{"head_dim": 64, "hidden_act": "swiglu", "norm_place": "pre", "init_std_up": 0.0312}
MLP neurons of a small language model. Each row is named by its layer, matrix (gate and up: input weights) and neuron, and shows model dimensions 16-111. Each number is 500 + 50 x the weight over its row's rms, rounded and kept within 0 to 999. Numbers have three digits each. A neuron's up and down rows have the sign that makes its largest values positive.
After each neuron's rows, "fires in" lists the words (lower case) most often at its 100 highest values on Wikipedia text that the model never trained on. A number after a token or word is its count.

L4.gate16:473569513471543538512523472446554475509532532472523502596612443580491502522438491476585498521433491526558453590475487530483468405469523510580517458481548504526412366605578504449572575499443521543489457576474581439530504507561521504525516507545564453422436563497389503486477524469556491569
L4.up16:388491490450540483500478409448498542518523553500439477548556501536510570533550467572648472506501565516513355506462522480556530396536591454518458544416470624503489466526554465518492578471477522534430542460487484483493552450505517429395437554516518477505430540507502476476528497512516480543
fires in: "was" 30, "as" 30, "is" 11, "played" 9, "became" 6, "worked" 4

L11.gate416:600435493488493498493351428490625511551508517546408476549537461515503411481491467566495575482621537549479488511490407549433526556562492515585494474497483476497480527495567608536513495536484494502538541463525475513507398440476588461449503550475488583525483459545468473478536606478530468506
L11.up416:511503457493575574563588601501569606560535488489499524547472441514459396506438491488482553553465509534437431559611539515474538552536480486547498562479503507545549495519518541564571531483495441573574449460516383548525537514523503535472560493468453506511515483576496518581500570505485497423
fires in: "was" 26, "republican" 7, "were" 7, "democratic" 6, "liberal" 6, "election" 5

L2.gate438:500531445454527463497527501480549509585458539523506503529446507412496493479516537482455442517447578574557517451507449574371494492552454541578501575501498542552512514532431408579519479442533470494439492542485452480473459603496496412457438433470578570474597561474471448547554612422528412485
L2.up438:540431554505487554448551475526514488515494479541549544495458534495531526505538610488474485473455584542443488494539548533568403447513515489484541424527456492459487569608451502570500491418507478577389457479441593473426455547517492467423547408463456483473507531566478534589565548415437563534
fires in: "division" 22, "title" 11, "texas" 10, "text" 8, "technical" 5

L6.gate624:511469470505489511496423512514476450527462515518517428598530463404523456532501521458519562447498432439511396479419374493505434481422513549495549541458481426482496456532489462472489489596517492511569505583518515534449481514401471502520466686489499415487508524488589456347544465470416526597
L6.up624:516427552489443573524473554565428482533512505489474445557511434409577471425530495474456532531533541522459387475449541532520402502456376537524564488519448417500531468457485457485370552553510456527591460478555476537429515530533515474512523588470603496516483492536460425479489474488522522525
fires in: "are" 16, "remained" 13, "as" 11, "remains" 11, "is" 9, "was" 8

L6.gate310:553529499465459563445458465457535476470542359528509550602564477481522485566432512434576463486461485489506458518471544534563537469502424532477530394458464506531512452535570552525519496480509451565499562469527568559480431531527384415491509396443509486558512550572435459475455467612559531510
L6.up310:457525600507528468422433446632611428593505589534504461486492501405524556503556501461522527494515389525511518410453568454506448527545516580440449495539508488478467445489492526537449552554390526505537500494597478607419441547427512520516492519407553511530466443445524503512502522483565494496
fires in: "0" 32, "same" 16, "following" 14, "such" 11, "s" 9, "next" 4

L2.gate349:633552467558451418429443501455484531473454479531483461431581462506550457412439455471519594543500472380473541489552536532520478476446450523551518578568468539492444597515533426459375476561545504445469576513433484478456435495459574504487539551429505421582421480467499511612520566453483479521
L2.up349:438474510639443543384507524470496523468506489476542523449524528609418509400526504490546476484487577463455506454495489503548552491493513500582396525485492476585510536604485465456539531525525427488453469468594505412496501494451496491465405451485560508533574540472489471547512504511481484545
fires in: "east" 22, "west" 22, "south" 15, "eastern" 6, "north" 5

L2.gate673:506436472428493506509466514460472606566509562477475480537464403501526562554501533485536421561449462526483429516501502488506514479509514454513461448583611577528629600565387492516540541488636482461507474516547434486477493464473570475528489564481423429476455555514637520476482418504459509535
L2.up673:527545501486448424429510693470457500472441438529533498617509552545493484567549534452497459483513460503525574461507478481546485523465448482452464500353478627563490531434537413503487493538507520534529506504535464522563463448517496494502569471664468502423457524534514494509467539449502517416
fires in: "medal" 15, "california" 12, "local" 9, "carvalho" 6, "uzbekistan" 4, "pakistan" 4

L9.gate95:576559529486481511469466499529431451521567489539487573594499460505447470539459575560528509566468500538497541459408428447534494569424537422547487509581447471553486452491488503408547554503434571494565474394598497512427521540625525530387495569529449442481498447571616514527484483526575505543
L9.up95:509508525527488409518455446414432494452433468581478541515577433472421510501561566443556450514557537480473509512465454547515470473481507433448537524461470548492601624481524480534543519502531462481492518528654567492587499467505440522488383503582486479527526574499510539505478575450546538469
fires in: "during" 15, "after" 14, "if" 7, "when" 7, "at" 7, "as" 6

L6.gate311:519512508505472451491564532470547488456471587594500500417541506445461465514540480542524479542520538434512417503489492523446550571605494544527521623477482394520470452468494478420568506594595523531511475576532472412499550490485364549471441647515468502425492430469404449450530485528487475592
L6.up311:520550491546390459416540531433518489463423536484459544524423478519431555556577396481379476528505489476452545540405566561511390558503567530535462616529466420547586515484549452459562522514523503529488410558553398459564556522502491487509531542543560604395504455472416509514520454483521458571
fires in: "by" 35, "country" 7, "preceded" 6, "language" 5, "office" 4

L11.gate349:520526540511480423591497420580478478456515528520471468483500444546596497470551497490477542536523473514514425511521432453571440483463550444578541498476476515431503502447483428483506517491389563501607499521387599469429558456622448432454567631444582420493518433490430516512594466462479480478
L11.up349:462588475426554415402437479618527491537444571538425488486479570559557463505500585476439603463531514477554496528452525591550543505590516520515452449561470524491469434473479503498385499467554430506515493457496457454446530496514525528463598518514495568501533471552505453481575543524481459396
fires in: "was" 36, "is" 15, "before" 4, "were" 4, "in" 4

L4.gate253:497574409535497509468469446429494382457437481530477478484463417491451544521466462375550527536507535389484403442494516525506549452583525596524486479532512522466405501536456510489488514483489517494526615501417510395510546578529511479421468477554506456369570579503425425566447415559495509536
L4.up253:404544463518500545523461406484539491536442541548512453514518477481568514511544541533601561563445557487396529482394504437484510474476563494488485564446480491441479368527485516602504528434466577583507581496575491431535476538555499455430469508577437490441536519507401539490546376556526495613
fires in: "is" 43, "a" 28, "was" 15, "an" 6

L11.gate255:477475487462429497516450508545534514589436456433433561505512543545599459493507549514518443536532486493425469465456416480529375531364503531481476527518512481455499537456558482469533511470429529481471462464521524455605545471464518504508480503474531502384527489526565454504493500475553409523
L11.up255:488499510465538543557286512505541487567526478542475530502487525539517502584390543495435546549526418514548483430594494477530481589487493502445447494527388455543597467523529479549493509530584465506477455518456561544478540506496524499488426358491538592524492552469492427511478559448442519498
fires in: "and" 15, "however" 11, "while" 9, "to" 8, "after" 8

L2.gate161:584493533536511521537519419539445545476423501479524519531541419497455481531594438557543593577498503449496515402460457547528446434469509561482470515513455544526453512515510461379560511521514419527539566489480470510551584389489586471513498480507552453559421567526591551453512493455453560476
L2.up161:593399513534444508496511600432449486492537535512387530613519519504513475397467410522408402555523474498432547447578501567525503541476470481498500511451525463474604563469516614529459570511528504453510421498491507478505520434442398584442481416551605512546454596507534541490548576547522504436
fires in: "south" 35, "left" 13, "king" 8

L2.gate508:547545553450508463556579417442417596537624617429437581473501546511526565493475514500486420509544549487453536530548406507395530535559490490543505476504466462543527483499520554602520574447578500500595467470537421470509562486604567484515559549413612500477543526505486458519603559458558495584
L2.up508:534487467552588464520582452527399517477528518522471625521451604462461353564488518550537432506513484432512444517457444572429491505536535556548501548517484511500484511538454488555543603498513454481506410538480518571437503496512577499439541524512493463474489586437500461634509535457558558519
fires in: "in" 37, "however" 11, "how" 10, "as" 9, "while" 6, "fort" 6

L4.gate527:407589546566417608536457465540541429416514504567489580537470516420626477507481549428532461541533516459468512479505469553451452510432471513492439452479499485412530558541566544512530466505456526515494500562565574542534566526423555492492539455456480515419424549474477418405534551492493480522
L4.up527:548466562514563532570501503461508467450497424592476428513478462510442455444501504455475529502496524456537538474511532597482481482460527532504618411433499436555517441495382508520454501400459542571609419470472425495530440381629502477462567381436575499532464499450484434446466488493477525524
fires in: "while" 14, "and" 8, "being" 7, "white" 7, "what" 7, "whose" 7

L4.gate370:540539470456566502529528513555512643472526376530524410537584580488432564514572577440482494507443515459508486597574469473552548498426460492499484539505461391451492489459442567540483487573525540497559473456541509491440470512517525477553504491532549522498446530450504491598546434511461485499
L4.up370:629486578502507560438469504590503542493502432434527493494496532553525575506553558493499509471402458463465454596527494480503568373448483440472448508518478508461420593514497548432492447579514482497461577489525571482466584541472512413498482451460478538466522502589542524441537514454387529492
fires in: "played" 20, "record" 17, "player" 9, "playing" 5, "appeared" 5, "play" 5

L9.gate294:460473596442435485372473415589523539534555458537575522469517535466457534457383418429578505498559549499507478490456530425491548448570469498455469496500537525596582472484455548531497498486497393477498450520506573410443563569549515517482456539502524439462385602479498512513581476383535526520
L9.up294:490489484484553499524438440506478485625387580466502559460522489516460399414500553460609448448555466473527533483455467514397470444502528419455451465522466466580577466507534454485548532472547487457543526428494428528492515483483451513487483520499514466574412492535464565545482542467564511533
fires in: "for" 44, "former" 5, "to" 5, "of" 5, "with" 5

L6.gate208:511536507554469467515393428478508408524465500428454533482441523520513428608560522519607549564520460570464494502439501554496542541453531582577413569487365600460561489471496489488498570384476551527572359506504514576515543396553502476545492574499505457545557489514525431572458476598436500500
L6.up208:499525472519530430417540405553500483449622553596498496477546523510500566521424582433517520541469366543534545523457580508465445507504444536474654468528418448605382509430499526501478499509426457487435448519444471554462504482547586474388519533546505501525468481495478451499481506547514430531
fires in: "announced" 16, "until" 9, "after" 9, "of" 8, "since" 4, "talk" 4

L9.gate599:531486520485508477499496513471464443505490485613505587564525529530519590506548412493486354525526525528473430461543517543467513439575504477537521600514488490544450515562628516500452537504541531455479492551530435531538475502476538550530411562551419494470579489435657498505616412506533491462
L9.up599:491498547566508492549577552493526539514528523441548551435526479527510514527509621548549485460476408557428498513477445475562555523463555412530563551527479367587521483494523414495523474552468502497412424535462458503471487526517523563364498488482575511442450424469444570533449436548585540469
fires in: "as" 79, "asian" 5

L2.gate571:581533453472501495540521476413497507485578554531497498532609508500467517518498486455490445469553588485494521478503480516574461405553453431434466438473476518469476535489496487439571538461546474475583530570491419501472475494483374614470477475441571575558537536438400599497506562459477399455
L2.up571:580568505603640495538497478490473504577468528503472509527493467483502464487489610436561528461468652511574469485527456520481429423541528424451486523479514497502429607486574457479493537515590505516549325589537453463487507471490489499506463556463568486491497518549369562423500515587477490567
fires in: "country" 16, "county" 15, "government" 13, "time" 7, "bishop" 5

L6.gate382:530416514486411509499484458517528520467438504507491598442491469493476525571533566521480483552503506406438579562525465560462552479464471540551521528584457426541494443450574529575483498553556477493498456599554484504502521472596528531440518567477665442518460479558470454573487448421485496508
L6.up382:504443474533506500538453520453392489382517387541480586492535492541492486462520499582509453519359486430481477505507526596405445564436496521497521443583423474534559494558562560389457481438484575581509550383458421528547529472558488482469592553417483417473459533469551482550495474506516553511
fires in: "as" 18, "in" 16, "to" 11, "of" 9, "while" 6

L8.gate311:508486490514425516525448489568414475382520535534422493536502390551471476500544512575490583527493451436497478480472457521508505565453456567482482497508498504472482471548470525524508501509398580550534500475489540518440562528539455549457484554431578614514505466434550492488470462526472471573
L8.up311:504488459562604534491465490519535420556507497465544469559581524488588603589482480548413484569503557459581498517449569576494513529492443480437541551465479393489546370524449498595461447440519466502528471501454526519492551538582436467442516580547548508508521529488535520590491468562550528506
fires in: "are" 30, "is" 21, "area" 7, "areas" 5, "were" 4

L6.gate415:490415550484515519366486584361494533616430436438495570557529482464570549524540494486464474435491459517492464513529515585474479387478513551575467526495497506490543432536564499496542479506523449453505479465467500545526396516542543477528507445583509517433466422437600470454495601533506588499
L6.up415:516505414492423443458475479482458528496478579561513515414523432462505415453561545448449570505553476581481559449479593384500486536509568487586496472493440414518506447504505496573478537490400492533486499446420509528522507511545497567456568526498470424433510458552562535604418519500379472473
fires in: "with" 37, "without" 5, "within" 4, "squadron" 4, "as" 4

L9.gate318:518526533565467402409506441526552525502494524552558525499531489526553556452599493452531365514453553522527500441536534568525491485530579474501413486510653450558512507532482462524541473413457581453479541522507489469464462475463432509542394434504494515506484517529563524507587489542504486535
L9.up318:427382547492491447462471540448449565566522489524473510526496484512465506483466559472455429513484473493490481578493449542524537453467513462621539468538505342541529529563487529563525470496502542508507553516543551484458513424487556506491529544516545538435444500544499511556504534451498504491
fires in: "of" 30, "in" 15, "as" 14, "on" 11, "with" 5, "at" 4

L8.gate335:492451507567506493419470458479523412481542603535532534580522512460489478489485511481616488499505469511497497453479522492450457381523481545523541481504608592424517523494501453403515483419476528437447486544459492392606468458520457521498491589532446525427559533522533428588571526523490550560
L8.up335:402510542464466517538405520488548523520483476468429545492486481500479464485491559502491430486497509500569483524556486563548531442454479592501472482537432492497439520501538462466504528506467508400479509447508389514515544555594540403588434482414526591486461471597523492565458598500563609492
fires in: "to" 80, "not" 5

L4.gate354:528537531561525439516560520527500444486449502527465587610510541567499508536480472558429497527560442539520508503514547494516540524447482530520440532540521431509528575533562592522482509411502486515539509467571501574581426476449529518532538561423410579511609521524524551555541533420469557557
L4.up354:524476593490485624486517454495576537510566459559473553585439536502540541522503531494499615534427586535520413486415565567514535446425504553531558605550568490413582477483525515515483500459550487500498459486499531542523596495637520515464595480533497492531493478456541455481527491460458517526
fires in: "would" 28, "could" 10, "was" 10, "also" 10, "were" 10

L4.gate590:500405457444518523526484467552496589515475544440556534453516466538475588483499506501557416559531458544519470461553469467542472423404428475509533507574452431462514510516536500570429485509398488490543477502514529475495515484582534509476558434556453456433488511538505443519467457456531607447
L4.up590:529480533455489408505443475426489543595505577482484491500511442433342496496428466517435432443568495549526415338552549497528514420474452442521462510550523556509537485659562522458546423524429531529508469445481377443514379442538476520480513424510459480516475541467440522484484539528581494466
fires in: "where" 24, "left" 11, "lead" 7, "portugal" 7, "portuguese" 5, "leadership" 4